python train.py --norm_eps=1e-05 --positions="learned" --final_lr_fraction=0.05
MLP neurons of a small language model. Each row is named by its layer, matrix (down: output weights) and neuron, and shows model dimensions 64-127. Each number is 128 + 32 x the weight over its row's rms, rounded and kept within 0 to 255.
After each neuron's rows, "fires before" lists the tokens most often just after its 100 highest values on Wikipedia text that the model never trained on.

L6.down405 [180  74  86 126 141 145 144 158 119 200 120 170 105  77 128  63 110  97 114 145 116 147 174 109  70 130 132 125 139  76 174 100  82 124 167 178  95 100 220 155 140 131  96 150 111 159 114  97 138 130 144 172 147 130 110 130 113 145  64 101 130 140 162 101]
fires before: "0", ".", " |\n", "6", "7", "/"

L6.down145 [195 112 102 145  51  94 127 129  89 205 112 134  65  81 122 145 130 155  92 169 156 143 150 137 122  90 121 176 151 114 135 104 226 128 175 159 139  93 202 188  74 106  87 102 211 103 159  60 145 118  82 162 176 109  87  99 152  96  86 124 178 156 141 161]
fires before: "g", "ge", "ed", "er", "rib", "t"

L4.down551 [ 51 151 128 118 180 129 139  93 135 155 130  36 178 105 112 171 139 145 149 153 164 137  82 115 151  94 146 137 152 156 103 137 119  76 164 161 140 116 142  74  99 140 164 170 125 109 152 108 141 170 124  53 154 110 150 104 119 121 121 115  93 207 108  90]
fires before: "ican", "ed", "vel", "b", "ath", "g"

L7.down882 [126  70 134 153 149  50 101 124  89 158 105 149 151 120 133 147 150  74 128 110  92 158  96 147 163  89 190 136  83 102 118 129 106  80 157 128 119 115 127 141 169 121 135  71 129 131 132 168 157 109 154  84  99 143 106  94 139 142  98 135 160 200  79 177]
fires before: "st", "out", "s", "l", "d"

L6.down681 [146 147 128 102 154 188 154 118 120 140 149 172 121 146 176 146 104 115 148 116  92  96 114 107 142 102  63 109 145 100 122 117  96  80 148 157  87 138  98 143 120 134 139  93 131 208  97 129 134 147 153 128 108 127 136  97 113  86 118 126 168  88 143  95]
fires before: "an", "ir", "rough", "ose", "ough", "ro"

L3.down588 [152 111 146 131 179 139 119 131 109 154 116 149 131 141 170 171 155 137 145 141 122 121  94 171 112 116 105 110 164 119 131 101 205 113 140  95  94 111 158 121 104 158 132  81  91 110 153 141 104 151 103 139  69 136 140 126  86  52 125 154 169 118 123  87]
fires before: "t", "ound", "ch", "m", "st", "r"

L4.down57 [123 117 142 148 115 114 141 143 146  80 101 132 145 137 130 129 153 134 180 145 120 176  77 120  95 105  97 108 164  53 146 134 150 143  50 171 154 133 140 172 134 199 145 179 148 110 162  76 140 100  86 114 149 176 101 175  85 115 106  96 111 168 175 222]
fires before: "le", "any", "et", "an", "os"

L3.down308 [116 110 132 142 145 132 132 129  77 144  71 107 179 156 116 124 169 106 109 167  85 162  77 119 153 124 120 105  96 107 169 107 181 181 113 116 108 143 130 151 164 166 107 172  95 162 163  63 147 144 157  92 129 117 150 174  96 132 120  53 138 104  96  59]
fires before: "k", "cess", "ce", "as", "a", "ation"

L4.down819 [148 157 135  96 151 146 146 176 150 138 145 147 172 107 106 146 114  76 180  68  93 172 168 143 142  91 126 136 168 165 129 105 145 169 158 108 133  85 136  65 161 139 156 151 144  75 152  94 178 135 149  87 112 130 127 117 138  39 103 128 118 119 204 126]
fires before: "an", " the", "rough", "ir", "ough", "ose"

L10.down713 [117 125 124 168 110 169 152 139 197 161 136 209 136 102 148 131 122 133 185  86  94 102  84 179 102  85 103 104 165 138 135 207 138 132 133 114  80 139  86 124 171 151  69 112 159 139  89 134 155 108 154 155 197 190  99 175 119 111 147 131 181 100 142 132]
fires before: "t", "ch", "m", "ts", "ound"

L11.down20 [192 173 184  79  75 143 139 145 104 181 131  95  86 131 130  99 164 137 130 104 115  97 157 166 103 124 120 128 151 152 138 126  95 159 119 112 109 113 115 111 175 114 128 135 101 161  45  97  98 119  84 115 120 186 148 132 149 162 133 105 154 128 182 138]
fires before: "u", "an", "ing", "in", "un", "a"

L3.down273 [ 99  62 124 159 122 118 183 105 134 117 122 146 164 104 131 177 148 162 107 112 101 134 111 178 159 144 160 152 144 164  71 120 118 201 133 131 145 132  95 129 144 107 159 179 109  92  97 125 118  95  73 122 114 152  55 101 183 124  98 103 105 152 130 127]
fires before: "ad", "ft", "vel", "g", "ague", "av"

L9.down946 [106 163 125 177 180 125 126 153 179 126 130 165 183 109  92 177 134 112  92 109 145 136  69 146 137  63 161 128 151 183 155  81 104 133 175 163 150 139 108 102 101 109 141 143  87 122 125 180 143 129 149 143 102 123 131 158 153 199 171  97 137 128 108 164]
fires before: " |", "–", ":", "r", "9"

L11.down296 [128  90  60 117 120 149 153 126 115 188 131 195 139 124 147 170  82 190 125 115 115 150 121 174 153 152 190  91  75 169 132 128 128 122 103 102 132 210 111 147 147 173 134 102  57 151  77 130 114 180  79 139 150 129 165 135 170 144 110  92 143 102 144  89]
fires before: "ed", "es", "2", "4", "3", "6"

L7.down474 [124 157 112 146 118  72  73 132 116 106 147  85 188 151  82 106 111 147 154 130 114 135 100 111 109 150 183 110 120 148  93  74 119 162  79 124 131  96 158 146 107 116 124 137 143 146  46  98 164 131 152 151 155 182  85 148 213 182 102  75 147 134 116 127]
fires before: "ory", "an", "or", "in", "ip", "id"

L10.down787 [ 96 146 184 137 111 115 165  70 135 115 125 180 154 124  80 114 164 153  94 156 107 101 102  91 142 132 145 116 115 143 114 131 122 127 118 127 165 132 167 184 140  87  81  56  65 178 161 112 217 179  72  60 111  99 148 106 110 136 106 143 138 161 180 161]
fires before: "e", "al", "en", "ent", "id", "ot"

L4.down341 [139  94 154 102  98 137 185 159 160 144 132 139 184 133  99  90 161 146 142  89 148 112  90  88 152  84 109 134 134 115 146 142 174  41 142 195 153 130 207 133 140 129 126 111 153  79 177 140 152 179 146 105 182 126 122 173 170 174 157  70  67  50  79 107]
fires before: "lect", "le", "on", "om", "g"